MLP neurons of a small language model. Each row is named by its layer, matrix (up: input weights) and neuron, and shows model dimensions 0-255. Each number is 128 + 24 x the weight over its row's rms, rounded and kept within 0 to 255. Numbers have three digits each.
After each neuron's rows, "fires in" lists the words (lower case) most often at its 100 highest values on Wikipedia text that the model never trained on. A number after a token or word is its count.

L2.up315:095127093159097120107144124074133098134133148101166122159145101169115125112150145134111131125121144134123172126118118144113167131094108140158161174153133146103156109082098091124159133120108096140107153179125126096097155166113095102110134102142169125134154142072124127116085126151148133126111105110118101117164070117142084101136132119111155143131143152187157153151142136103122133125168127133149146149130118094103147102107134147145136113170046159128166125162092109151131155126131134155141121094180181158111141131146114163108167110162133134141120138168174107106132129111152132092106097126135131145131106114145120137116139116103131150111099102137122141145065115147126131094136131112166113081151123129133102124115136164122118139128149122123097105131114140112151057099146122
fires in: "research" 21, "x" 14, "play" 12, "playing" 8, "use" 5

L3.up755:141154087162157133119160140143136093124081175120158140113167116109140135083149135125112147132151085139119157106114127105122141149110119102125118109109116103119144119152131116079141143139132074128121163131152116122129130169133151120131144171111137135078129120102105149121114143126132147156123152161147135087162093119137105098123119105140144129174105132144112137097126131136097163177101111140104131103150104148126114081147142128106139168103181114186123153104151149156111066132116106125071128126120117120152125122139140159142106132081083137112163145162077129135074135130111140122120167177116107121160122141153136105133132069100122130125137131119138151147107128109146135096125142107131149122067111170131145097151135164144136117130111094157086080145096146081076121163140162
fires in: "over" 34, "with" 9, "out" 8, "substitute" 4, "instead" 4

L4.up380:124104158091160123141154130134157170112131122128180102137146134087110083140126129136105167130101091130117139097081154084154131135129134139095136139125148106116133106158133122118162106134133136091119139134151099155105096105133133094167113115119134145153133162135070132106106129125127098181102094096094127186129169156109098195132110120143171104123088085084118108120097157097174153127140103114104173132179131142146111124112097169127105129125132153122153134129156126104145156123117151110156146119142149110103105148140145187119130119113131118127144116100116130133099124131160122110112162139145140112107176133112082101115098092145099152125132133188102098151135103144180116113114143154119095160116139105134098106132105138149125087116122129118111126061142100147125133128096100
fires in: "the" 89, "their" 9

L4.up51:113147147118136146114110127121110119178153149127161103151107156151102103134176143156156090127143094114184166165090118113105163112106085141163144102114122130122153109113151101136128104135117114148108116144197134133110136146108098119095090095128135131129107106093127131134140094120159144139109116116138074113163141134130095108135152116153120143129106151122118133119118113145183146107086140138130158141118115161097100138106107117119164134121121130082099133141144149119132135122131136109130124121148146132082114152160202128140176085086121131130154122129163157181129135149119111142126090099139065109123121174152112112117108113117140157142167115085105135175090121113151123107170153163110135158132142166107165128106119146134171135116080092075103097142113161115123144154119105
fires in: "former" 20, "footballer" 9, "point" 8, "appointed" 8, "appointment" 5

L2.up325:103139097195121132143125119149151101111101153131076158139091095123112166126129152132113099132085101119136132124140162109129145130140142088106131114132133121095161142150091151106112144176147130093092127131129090134104079075143085123165131126156172112112140057105112142153131123106138143154132116104123118134173142107132130127144123095165116094117135086126138160130122145115138103078147112103117110109154140122131111159140121173093144147160103130117115153159109168138138145124160141109147133157155107115129113116147171119137149091147147090115110149127160177132154158112137098161176135144146119137144107065119146092122110136118150164115154159114152131151169138130076144130135132085111122113092162130082130089133128142147121109191104151103148092131142094109135112095122116
fires in: "united" 39, "tamil" 12, "washington" 9, "auditorium" 5, "california" 5

L3.up139:116114119129118154115122118124143122130116113118125135139112138136103150146186111105149136121135141136101128134146153187125162135116072124141160111157160127100086159125126134147152098126154137133094139112115151138169147177150123094142157120122133109115163149137114112114146109185134145148128133147128123141112144122182156099132122157100140116149098139142114101161150137120169106117140085133096116168152121166142121103129108150125111064136136106124164132138105122154117111100156129119158099148118091072152106106110139159176122111076134111098108153106132148121139122083138098170138128140128139164120045111105138098091108115144077114144101094159098154134095142135152135145112167103140078092136123074148142103118145119146171143123133164141129115095123138124187131075097129
fires in: "as" 49, "there" 10, "prix" 6

L2.up272:095087158159138107122129157097131167122125095090144116135141149127143108118140088132123112125128158054128123114128106105160120154122149156139099092184126132092154129175161116089126142132148139137139122103087132145131152139114148133119135132142163121113117117137104097155158134090169097081172119136137099177085095173149116092102109129171175083146135102126135097165116119170137182159142104130128132135097148150164098150152133117147158133131121101174137104152142168127133119137148108106148128140105095100097139172142192129110097109120113104164103147141159161099131101118145132132151121142140136130133136134128127144106147110133139162121128140123114125131134130186127122092164149091097123151093113094136087111149119095112139133139078104141138153071105127162138126105121135
fires in: "life" 21, "considered" 10, "website" 7, "medal" 7, "history" 6

L4.up118:104095115119105124118123112147112139101177114160115179101159063135200139162107111114100130098110123154118148126123143121093132109086140117136128088102144094115106116105120114137131137164162121110140120111159117157118134114162152139153102143159174120138139148106141146119163147118109156153110130168128122130124111142115121141172160166120108115113116096090150116126147151129154102168120098124136150140180140111123147130125130151126112093172119143126134085134105078151130091127104141120124127111090127112128111121093127105105122127110133125159147130138121115113134129112136126173068166126086094140118102169078171105107121143116112149124090151080099153108099106146137159100148155103113106161052092138168121133161157125109141169098133084110140150073163133123131142144140125
fires in: "after" 39, "before" 15, "when" 10, "as" 10, "therefore" 6, "if" 4

L2.up596:091099139130109114121154115132126123133091087173112129138155114106126147112146154166147104123158113121114120122127119130125107129160141123136129126101102111067127142096117123097136134161142114129118114115128129154144123126132157174136160124157126164110133137128092111120104093125098154123124117136129099125143115094112154137146154127108137135107117198083112130182146113096181123098127123143135160143128156127144137118102121155123099151130200113158122114180108119153142135138171167171166100164116129138125099148096134110147130108103101170079136102142145102117109082150154095154078160101118152131162128154107133157129133100138141147147135158126122144106131146139102141099115116136089164104104113129153057116112135130129119047188095120115128115165150132150085108134081166
fires in: "received" 16, "served" 12, "married" 12, "held" 8, "anniversary" 5, "atomic" 5

L2.up695:155137118165166138106069126114109107153152142166138115110114134155106190083142170128104131131138098107123108085128114136120142104140196162114130102145114115145143096127125091124138176152148155147171119118106126108143126098129109128175088157146157158098153128129147075147096121110113132091132109172135110116108101151106146118180142142106167162123100161125061109114160152125152137097124119113129137089130102155161120101102145145142121129110135119156105107137117104107110107106134138139143150141142091138136136157056149086109142148137104119103103145190118155130134138136109146107105172135122088114153112158143119143109113124099144154122133111144116131095118128140143130137194115123119085099123097123137116105141134149116108096147104128152098156133091156164072131126129148
fires in: "out" 44, "agents" 5, "entertainment" 4

L16.up190:162144101107119132146155100124155122111106114124175126143118149093148129158075155113149161154126161153119151140132141117139112114137104139158068113148119150123130135127136097118135138088127135104111143152174126127110136155133105163120155115142105166131173127137114126149093144090113085166118090120125136105155146112169122127117147130155121118099124118153172124122105121126099130138124122129088069133117158152174103164163118104166194141116113158158149097123122125125116129141124116140134151109102154111096149103118157092161177118106083108095116157145132166175117114132123088140160096175116144105134102111130126068123125158136095142136142127136077123137162099085132126140158125130112129092183173130136133099082115155164112152090124121124085092114086155119106150128112118
fires in: "as" 26, "appointed" 8, "elected" 7, "selected" 5, "graduated" 5, "japanese" 5

L2.up98:116126107143120133144146145148116127122091095105144153151175112148105175150103125124122114126105104118125110132109114110119117161132134119089134106087143130103130136078114099157133121108181161145158095129120067114160142146093144185168166110181120140136141143134142126139136157123143140121078132119108118112105075096131150158161151112111129159151165117152136147126125143073124100082151137141135114154106145116122126134133145120132120159127124141122159166143125115144120115121109162133138114130132132134162127141134134175101134103150132093059140152065123137138130133139112119130114147184135134139144127070067154119148145139113177084128126103124117101141130144142097100128179090138083125131159148141119123134156122131161132103153146122129070178118123123136077104195152105
fires in: "second" 22, "years" 22, "first" 13, "third" 10, "months" 6, "secondary" 4

L10.up676:111092139092100134123134103133134136155151167114114090111121149105073141135084108107184107116132147088136127128139119118143109104151137090148116142131142123093121140169114107160181145108157149149110132149147139156112141125125089176157080138141109142118091102110131133114119164118096175109096087136105136145153129090115137095159126110134106146132143152102138109131104179167139135109151155111093112137151122104145144090170084095147081150180134131079132120129134106114126134137118164149144130136119162148105118073101076110139116162133138116129140102140144116071126105137142135140152129123084143104135095119124146178105151174140143089136116135109080182145150155151115149187118125139158107136135147147130119149161131142130111152159085101127095119100132151164123110132120117
fires in: "most" 19, "of" 18, "several" 6, "two" 5, "three" 5

L16.up395:097146146114109136118146153146163157129157123091135113142138144122137128142117136093186144160132116167130104177100166133137144118123127131129126116103150097125116113080152127124148129135149094187164130136114166196139111100120111148102102120115125125130101123093119125098122064122156090148121114126130120113116131120143159132144170089138124174121101167118106126141151129159123129131120163117112087120144120110114106153104124126119166116108171121159123119117110146108135133156130110107161130076146119121136154088100108114085145137122091130130118120063135228129107153112111132107142144125122192128117098124148098140100105155174122119120167116154147177147143098087121126165143131065143133112127128143116143117108143117131163106124100121137135105127170075115148108110092092
fires in: "as" 43, "deputy" 5, "former" 4

L2.up710:140136128122088113144159072119153158148122153144139151158156125071139133144127104146104115162157150109160123101136138110092116175130109107150107103111147153125127119128121114141172113139152080122151114144136138135104131110119175146126140099135120147134086139127060133102109100132112119165107123144143122130126137082142142142182158123119110154161139153133123142112081156145164119109183158119132097165142159091151112115153092138124133092112139143127130146109105114135170133129096144131117132100120104138120093103120077146118131148141103130160122124136097127107108170087110117167090110131115128133191121085120118124128159122135139137157130185109112130176095100162134142124139155165131148084129154094137144138120081122093096137170145100133111136124123117116061072163084143
fires in: "years" 42, "year" 23, "anniversary" 5

L2.up647:124112150105116133155155121138099161099162151124118122161130141140132111121130107198168152132156122141144112139102161153092114144099142109137124137157131085134131135157146110147116101159144108096112135170119159111099115080143114122149141137112088122116078095126138127117112121116146165121112134095115156118112108141116136098154125104127136150125123119124147139122114102122129118089051136092096138103105109112144072102124111105115158127174112160147104112129149115116130162137084067123146156117111148190135142119141114138153150092139085123117151167185136108142138156137128150136133122159130132127163169116119118124118150139155107139167111139087102105156084195152116174094196157086126150158165114152118164101102147161131136133115157129098145094123125116132117109109156137
fires in: "following" 13, "final" 11, "last" 8, "debuted" 7, "first" 6, "than" 5

L16.up463:109113118162172147175171147161146126149122123126124104165115082130128138148117118193152137122101116137065110136169122172118146122101117145114085116169124100121128143117112140148131109152126132123156117116088149095158160111121154127116082123094110110144127144096100155156141143149161125140075130141139120159142154112140163105148059148134135128103176120107139151135114108133123125137146144151115143110120109125179127144130141149105077112140168157111131170124106110150124085096146153165087168119083119113080111119099132120123123145095099122106095076158104109139131096156156109153130092140101140157119100120147093125162139175139123132156143121160122093159169096161131175133094134144145126135103152088104131125132088126122121113107142103118074114140128117098125111125125143
fires in: "an" 57, "anniversary" 6

L2.up523:109146132152159117118163172138127123107122160108105116183131107110136143092108142152131112149103145120168143110132200108127141107129128121073157094126099112124105129103121145076122119128132113083080133103149089123101124132149122156100161150169161146118078085107099124135099153122180107110145140147149129079155149122095186092170151140106153130104132112153130097128094109114161166055152114124153139120142133118099112170104162122096097153149135135121156177127125066113143133111122152147137141149147120115114149102111137150104141087169090117137111125135122143123161110157111121151149135177148151139126133147125114093126101110156140131142121116127159135158120126108159142171111152125094129111129146094160133088158108129147138132132105147100115106101137136142102154086135151
fires in: "united" 60, "democratic" 7, "football" 6, "soccer" 4

L6.up651:130089095123151111147134125144114152104144138169161172160123116132134098123089134141128153174104129109160098140126138137149167137118119178131111158132117171110117082115170110116142161120064141129097133135137123114153156103117099131130138112103125137146123113100122128112130131142071104170174119110084137103116140104136164135167146113125128159146116120112125147098147120139090157082153150156183096129101069142156126125132115123129157098106119141112110143083085098123112137175057105094151144137148126103143144111114146120091134161144117093083102121167086129132131127111128137133102145119104130169111168135127181140085105121127150152143161141144068147181114124125118106137152142125130116095120119114155136123119105084146156120151162124150132123152163136114164115167103132
fires in: "years" 17, "time" 15, "borderline" 9, "life" 6, "state" 5, "unspoken" 4

L3.up707:099103094145169137111130083149150090140117111120086176124118099139179099147111117125145136134139142159120145109124109140077102154135147136134117128171106140118098097161088128139114136157141102067159126119149170103134124125146118120137145095128097129104081165141104129105138145120104196172175124129124121088114095094142152161127114121151156165103099139138108106171137078141128174126107122156153128145143128126115110116083140135146092125184095147142147082140131149111164130118105135142139117120142108147145150139099180144091111118069128123086142122130106118108142098122108097130148124134120096126150176100140149081127101129102069133153087154116117129119130165126144148084136148140124144151104172158151121125126109156110152127078134122123146140129136177138125144111137133
fires in: "after" 36, "for" 15, "during" 10

L2.up491:153094109120162129117123126126110115101149154142136149132110142095138114126135151113122148123145125147119135094123155090098108144145075150139124116096124090106174141164106179117135159174139142121123122154165111104127114154120121157129122067151153113166141105154155160132099132093152182086117155122124091147118120114114122124139153145157152190105133119143128110117110160092152120121129114090107129083180100161140080109096155134160148154119139100098104114145109132076121137145178125163121108118144135100128091080118093099121161124118103158136133086086136140142160152153131130144099094123132107122076083151120104130100104145122159124124137133152129158166108143126122104075129125131123110136152144126108162130138140095114156160124176155112123095147107113132178121174162102
fires in: "then" 19, "now" 17, "former" 15, "later" 11, "present" 7, "found" 4

L2.up130:078125108159130156125103138121142142080118128165133153135129094158100104118100124139146129111139131114138102108147112126101123193155146130103149086111140126124132138091144130145138153140115115114110132122146142093096113139144147143092158120104164093120154118132104146110154132139107139105107117160121149123170109107141137119170126141130144133121107136118132115186137113167196125189147076120103161108179061131114139154120137109141100131123137127155074150077162122117122122150113151192125120125112132127124086134149142082076125167112165108103132117132131106119111113130124158132125181108128142104192111131178096087123114157096136132083108132145080128099133107100170133091132125092165155114104140147140172122110174106132127123108105124144141153127122131150101118121144121
fires in: "through" 28, "against" 18, "between" 10

L9.up42:174152116113131114097145097126154129100118101121110157076117127140139089125054127129127146156101139119160146080126157111137131091134130142117162108145121135132107141188137193127125151129147130095130120160136139115148086107146157103116153142114111150119087178155126134141141180110163171130145134086108113093111128121114148134073131134151126103126077163129163122102125111152140108143160168148151150158105155169117091148118169119123124104146111116136114129101132127129136163126165105114096091154142154145136092153128164128169086139158156117118109105123145132160122095122113127128138084123132075177092109158163116093133096163125186138119141138116130120127101144108149157108130133132133062107101093151123128104129150107148134126115134115135121111154114120105165116091092122
fires in: "0" 21, "york" 10, "california" 8, "penn" 6, "pennsylvania" 5

L4.up581:117113147142128122136145132145143108120126135090137128059149170130155073129182085133149111162101103160105102177102121117137113123142116183157096102142113085122093138146138120106111122124172113126126105120161161150114125101118146113096118125141065162136120121143124161188123193106121144131112093101144112143088139090112124111110111130123144103145157166172120117168103158093125116142110137129123103139077152108098144127138130128111163148127143129115128144118140150133112080118096146163136136153161136149132123166124150150102157082070135113110113117144155138125148121170143146175123130143101149143129070135148116144106175157108125122090165127102138154107100120155133143102156149143116113084130157132124137162120155138129119183133106099137146137079117097099116129140108111
fires in: "in" 16, "made" 11, "wrote" 9, "full" 6, "team" 4, "number" 4

L2.up46:111154156169108102102119144135110130123166098154154157170117168135149117129166128115083144086159107132101131103154102091105122155120123146157119095097115145100155123153113074129129134127106085117096087140145113105101127120164173167156141132128129149158134161143157158119101133092143132125171105167121100113125096128100144123116157176149171106148085166124100146088124118076108124105146142150130152128162123128130123101168118132144119132177088138120122120152119152124112132159129104173172135118142141152091111106142138143131118133154106153107150140165100116131124133138140121150056126132134126141143134110140124116160123097081132121115094089119118105072126088077132118133124126060150134131138127149089141161153167096120117118136133155111161096133132139143118115102185145
fires in: "through" 16, "own" 15, "led" 8, "leading" 6, "lead" 5, "leader" 4

L5.up643:165195120120111133120116143135146114149153155098156122153130121124206129096131119125150162162164138131159136180107121112137139139100136127162144127143127171120140146098117101113084127121129101085145123099134073094133106165142126130127137074096170124060163118159125088105153161128099117140140141117159162098133112099137157147116120095105149141128087134122114123119114101110136099121115155131134133105113101131143149135120130128100116150159132120155151144127106150133159094110168120108138144106133112192122152131119137186133117108083142106110156163148107166152140156134139099122119102084130130110136101150118115145129125123147098105120138104115136093145131103144109148082142156099093126126165144114093166150121167113159149106082130145137145097177157119115094128078090162
fires in: "that" 34, "but" 13, "because" 7, "place" 6, "way" 6, "it" 5

L6.up184:126132108109125136166142140175135140123119131137143147094191139144101159106107161137062149145121121149118139127135126131179180133114085158163147156094129121156110116097169120140132125127117120111139109156100113138113144107109119090119091115113106145129070138140114167145130126107111132126148111062174085091131120127139163099158132097104108128168126156105180147084139135136138113151132145137156171169138107151118089135120139118124106124122120122156141098115115171152103153128113127099145133103077136116137122125103154123131104074091131184125125158145122135082113077153114109175116139101139110079133135147163109137122145095114113127128130134150121139141141142138131150137129144101130130145073115152141177143131125173142125133084091089139070135131086099158162131120124106
fires in: "of" 38, "chevrolet" 7, "for" 5, "pierre" 4

L2.up385:156126130112116129126144162161132143112148143101117139135073135116091117157135132146139178143130153130134119137107148131168118182146098097123171139144148097096124125132082090134107137117160112125150171160160120102139087152103128154116131084139119171171108155119151172122151152117131139133145127155104131159125158115111101109091108149157144094122111133121093109123106067104090136136117166112106145130125113127127151114119121110133179131125191135119086100094124144110103127120122161141161107131145170129104117168145081101138180151141144134129205117105130097101121110117108130122113163147157121157134142119148140094154129137135158100102055123128146093146082094117108131140129106123073089129109149150139116124128071148157115100137137103146094123135101121132107092129130145
fires in: "bank" 15, "sound" 11, "rebounds" 11, "ground" 10, "round" 4

L2.up589:159137117145114097133095160131165152123137155114166102123121142092096118115152144133064133182139122089163126090121127105096113166152107104137125142137126144105119143078109120091103097134160181142123151144135141096137105114121122134117157146167129136123211140103149104111136147145153088138108128092118137117128116125115155175150126111121132111144080150105137148125130133138123096054119127123099152124143140129162123172136134078060155138142119152135130105146135138117116131136082100125155165123132081117127151144106112148124081108143127135110144148128154134124065150122109137146128138144092170141092133131103085130133123118153143136144144147088138150087129103147154151113103144111075126165112086099143157120109165161132119140106095126143081104125151108131101147107091115
fires in: "america" 15, "world" 15, "bronze" 10, "canada" 9, "their" 8

L2.up171:139110137126150124114143139099122108133144133130135103148140127121165148167143130106131146126133093155128099080147143123147170114100141144121098086091129110113113080154113161120159102130083112097127138160139108133083124155058115151130109114135132110120128163154102145122095157118115101101123152107114167117159126125117162129098130046196098154172150148157131111097107113116105111131142120134114145163155119123116151123117126128140136171133136135098161193097112153142147157131087127128124086112140149103125150120120123091142127137154123125121134102140114113156128132120116119086151103111133148145111119172068166150115152132112166142157175092125133122117103059121167129184118084127125119153114162177151130126138117124146118132137145116105139077145113109090178099116124112
fires in: "united" 35, "events" 6, "invasion" 5, "evidence" 4

L2.up489:130121105138129133091125159124145140099179146101174141120112175110093099108149088113124160146142156144154125130139157093127106123154154163101127116067132126122164119126100138096162148160152161150109097124134116127114135129098144135117068151097149116162157181116077107083134163141058135147142119127129099138100123145123145126140139171114153131146144165147153149105111132146135153143117123096120128122156133166089140100109149166100120110140141139090103138120143166119143121122101128142126103140135163136120090117092155132115066164147101064104133096138191123099105137107132120151092156081130082145082144156157070121133106084130153117131127136148133093185093134130125135129146143104118104151120123135106124122140115123134133137163141100151123133111105122100112149118110122
fires in: "their" 28, "they" 19, "this" 17, "its" 11, "heritage" 6, "her" 4

L2.up723:151122155127131120097136129140092141109156120155136141112098146128122135148148093142134150123115155125111128105155103095122127158122138106130151102126081101098109142132107094097117113114174094112102145097131106119118089111081114122124148142143131115115126104126124156096092138122128129114119129136137162111124130143154128150138137155137168163099133109155119119149115161114129149133154131140111117125117142145160109104114159111089138097125183100162083085087118162129158115128135158095174137134117123150097143086134118137096123111106142128114171136143103141108085117148175131102148122136122120147147147141203144106131165132175110095144091190096148077082098122138153161136124156121109116097183111143157167115169180149132133174143163128124122134065155071098149107121158110
fires in: "show" 16, "album" 10, "radio" 9, "debuted" 9, "film" 7, "video" 6

L12.up374:104129125094107120147139135121128145089117135156117140148127085152113082202102117147132113094076132149095100117101161130092097155180135101127071113124150074121089097114125122122139095105137084092123105151136145133109130151152114160088156106139070146169170163129117141124137108118108128116137147169129128142124131137119114137171174137114107121100140178118142136144096106142128141129134091144116125123141107114145092144140133099120117127103135156122173135132121144133125163125140154164110169106135145143115090135083145079095108129133164120076150155160128181155132149145126147123124147076107132168134108105156118106138124144124128131160135113101163148109167117156104136130114114127145167140102138132130194139140141115127149160122091126154096099124156086183136130102143122
fires in: "of" 28, "at" 15, "van" 6, "mcdaniel" 4

L8.up265:141074108115146140149123137145140158114099154159126123155130114128108135121123132117100130130124104080148093082185161096107167116130115129126138132134158151128139070113123132104112118129158175101150106097108101121136126111137131166125132112131122149115160151106139105135162153156150134193126143113119103127085114124100133204190132116115147115156096164143106136129133150133145154091108088116154089094133134169092137096126111138151148154130077126114172133128120073113158115073122106094162096122099104121148100137085115059113139152133121105173113117121126110145132125139122122192152128145122153128105133123130108161135104150113100095134126130140099153125143111119099136175164160125131092119132162114151172118178119118112092127119152117168142115117144148134122108120153136
fires in: "as" 41, "s" 11, "seabrai" 6, "species" 4

L4.up53:115133142108128128161121174106127109116137137123098116131158137122149093107116132112136158144135081168151124150130153164078143155161173136114101144106150138119141106122129130102107112125125090068107128101132073123126105141111104083097122120106135119131153206080106154108104123119187097096142104119125151135115127120122142094089156131165150129098107111208105113125124105160124151136122160101138132092123164140152140132134166147179107144141181108119111149111131113106149148157135115108111150132135106148139096130112119157167123114134120103143140156156122114133111123106140136111157142107094094134096122082073146099118118101139161130129157135135152190137110121134113116089138133142111145135137127131124094156083090158158122121125109166185137123080147140133124143134180107
fires in: "japanese" 18, "syndrome" 11, "mexico" 8, "japan" 5, "mexican" 4, "monné" 4

L3.up296:092129143159126186123113126121143069141171148132122124114126127136134157108090134147075132159150118127190125168090157128140164091126117079104111094121148133124112141171090122168086092119110125134124142136091168135164154136098107139128137134102111148087148129086080141114156131077188131128157096123121147131131115152156155117117107098115131136110137108137187143119137159139114111133132152076125146105110128131130091136109143114119166121113113085148135141129132102122175136112146102135123155125140147102087134102104133146125146111112149108119154106116160175104098092160163151110127176134137139134140106142083180142093128153119144091139139127131140119147136166110089120095142108156141118152118121182121135128112148185150125132109109146118162160145123130124067136149119102
fires in: "japanese" 24, "japan" 9, "chevrolet" 7, "york" 6, "temple" 5, "south" 5

L4.up461:109126115104094101116148095157095145144174134138144145132145119127125110124132131104157113103106132105133127158133140137130105140122116155132135151157135143114132130116107134151117105170154125120143123117183127132124126153180078125143161109149106143161163135120128186159149099099107118161086177071140124151095177127145096133141173180139106121109124166134100120127169104079113116084167117133112160132154151135131106124114116163133109112134128157131109158098140123102107108145135116137200120139075098144140140154089108134095130120121112083070145151116131141107126144095127145114090127135143111114125116107108140147189156136126145155108141135139103117100119129135127126103119079114113113107234103097141131145134135124139135127110100095099119083106139148127137089090140149
fires in: "one" 46, "part" 15, "set" 9, "home" 4, "result" 4

L3.up111:158123113159082139122116125134103119099112123110158139103154161121141140128135156188106135129092117140166113134123117119143196119131099149120147133103123117087161136175128100113130138138119090080111094108119140104144138121091096129134124145131156143170135156119131139119127124105126162132115130131123149133131106105174143076119091105118110150167109152176109090098105143123144100147158146111135067116166084068061112093120136145118194130129144121137122113161125160120146151132116133152142137143123148116114130134126104192138146158149145113170092119115165129070117124104159083160142097150099127133121108136080119105140095116099125129114101143150104155122137099152141116096124132070126122119119104142149104139140093155113153135133161106107142141148162163135104153104086110
fires in: "then" 29, "such" 25, "later" 20, "also" 9, "further" 5

L2.up146:098142130124149103112123149132157118133121121113069117090156103118135142102185151097156136160128094161112077129129134128129138148145087146111116079180141149115111098117119114144129080143135128168118149133101098129110182200133123155137160155094131134135172114136137125134109153083114158141110194133135148093108126157172140113131150105116143139142114111105111129094138147109172114126191121121134144135155103118097111146191144140106069111110123177133139152120104112119121110145143126102150082145129124138105113123092110141082095107133151114106150139108074099105129124146132128118115164142099123129131138151124148139146130106150134126098182141126134078130115120100134117118133127101140112113172104104122147106135140121115095151115126173123129104053150159127120155148135093
fires in: "total" 24, "with" 12, "set" 11, "addition" 5, "additional" 5, "number" 4

L6.up23:124144147135091137109126143166108123128127102110098113140147132132103096157140091126148118106125133168174122129120120102100116160114121096099120124136125105136079077080151141145134136107130109138138145137086098143128108106151128147095142105155112144148116188155160137136133137171087219110109127107091154162124160090135136077106121127114134111102091114101133119102125118136121145142159126165164154144187115143148116137129108178138147091190117140103166123146101107124147094112155132121161140135122095194130100122102157122129139135122110145101102121146123106105121110174086108142131157113129109125112110174116165102128119109161099085141117159081095127134156114118100109123104146104134120135107121135142127144134078135190139110106106108109141101087132155125161111149136131
fires in: "after" 24, "died" 11, "up" 10, "federal" 4, "famous" 4, "swedish" 4

L10.up338:106137116104108093131101118132144114151102146095164102113187142105139101145124155137116126105113113124111117146131142105165107146128117092140099097126112094135128153135190154145119104146137148129107106162116159103102119131121120084097160139179104120109117172125089131142099095134142146119149094124058087144135139071118125134148140125146106093125096167128123133111141107113140143112138077127148121150167114126171141110177158095073109137114104193128160149144121105148113148135117124143132157127131129081139117123151150107124108089115135119160113121127107134120109142126153154141144160095113139186142071137168113120156097150135143125125135123123109164070113128126098089126117164135180122139094124153151133113128112144117144114145130115099115115145138175041126112113123103
fires in: "of" 86

L10.up392:131153155133093149097088143104062108099104129119166129135137082146126128135080142123138127119104128143126128072163146155159133120096126102103160156127127104092116126139133118144136115147098120137124105141140133096129131108141136112126096127130127099076106137159141139139182160102158184074144135125121124149106162078100118149171127134128133145129139130119092116159120111143141138107090165170111116183168129137163139171104146108139132095168128115142116122127143120149110081160104142111164139115169143150133117099117116133109152151139076163149147154122144154095147134153131140167130085129112147118120118115099152098108095171107100125148183142134145096138142125107124105091141138148126110092101153136126158121090073116133094158150126154100153113159067120116139091136148102
fires in: "suzuki" 28, "díaz" 8, "view" 6, "uttarakhand" 5, "beijing" 5

L3.up127:125121108128142118070098166110104122161111111114159151123155132133140108118120108112125161130146137136128172092135152104118090154103177135172140102127102131072127198173135177100152125091121127118139149166150125159094128114126074113081130105194133129128128125152128112127122123140146110127114097124144073131073089141086111135116140125118105147147087143174070154138138153162136085120150133096141152128138117138132137145122111151138153117119126112151093152103083124117106147126082193140138109045125132126130177133117134111122145134141126157131132131175140147135097125127144095116131119130143135141113140156119112155110145120090118158157117072132142142129137141131135098112159107132138124117121161131099113070130104113147142135137158092126144170123114109137175145126143115
fires in: "the" 16, "also" 14, "medal" 7, "known" 5, "career" 5, "early" 4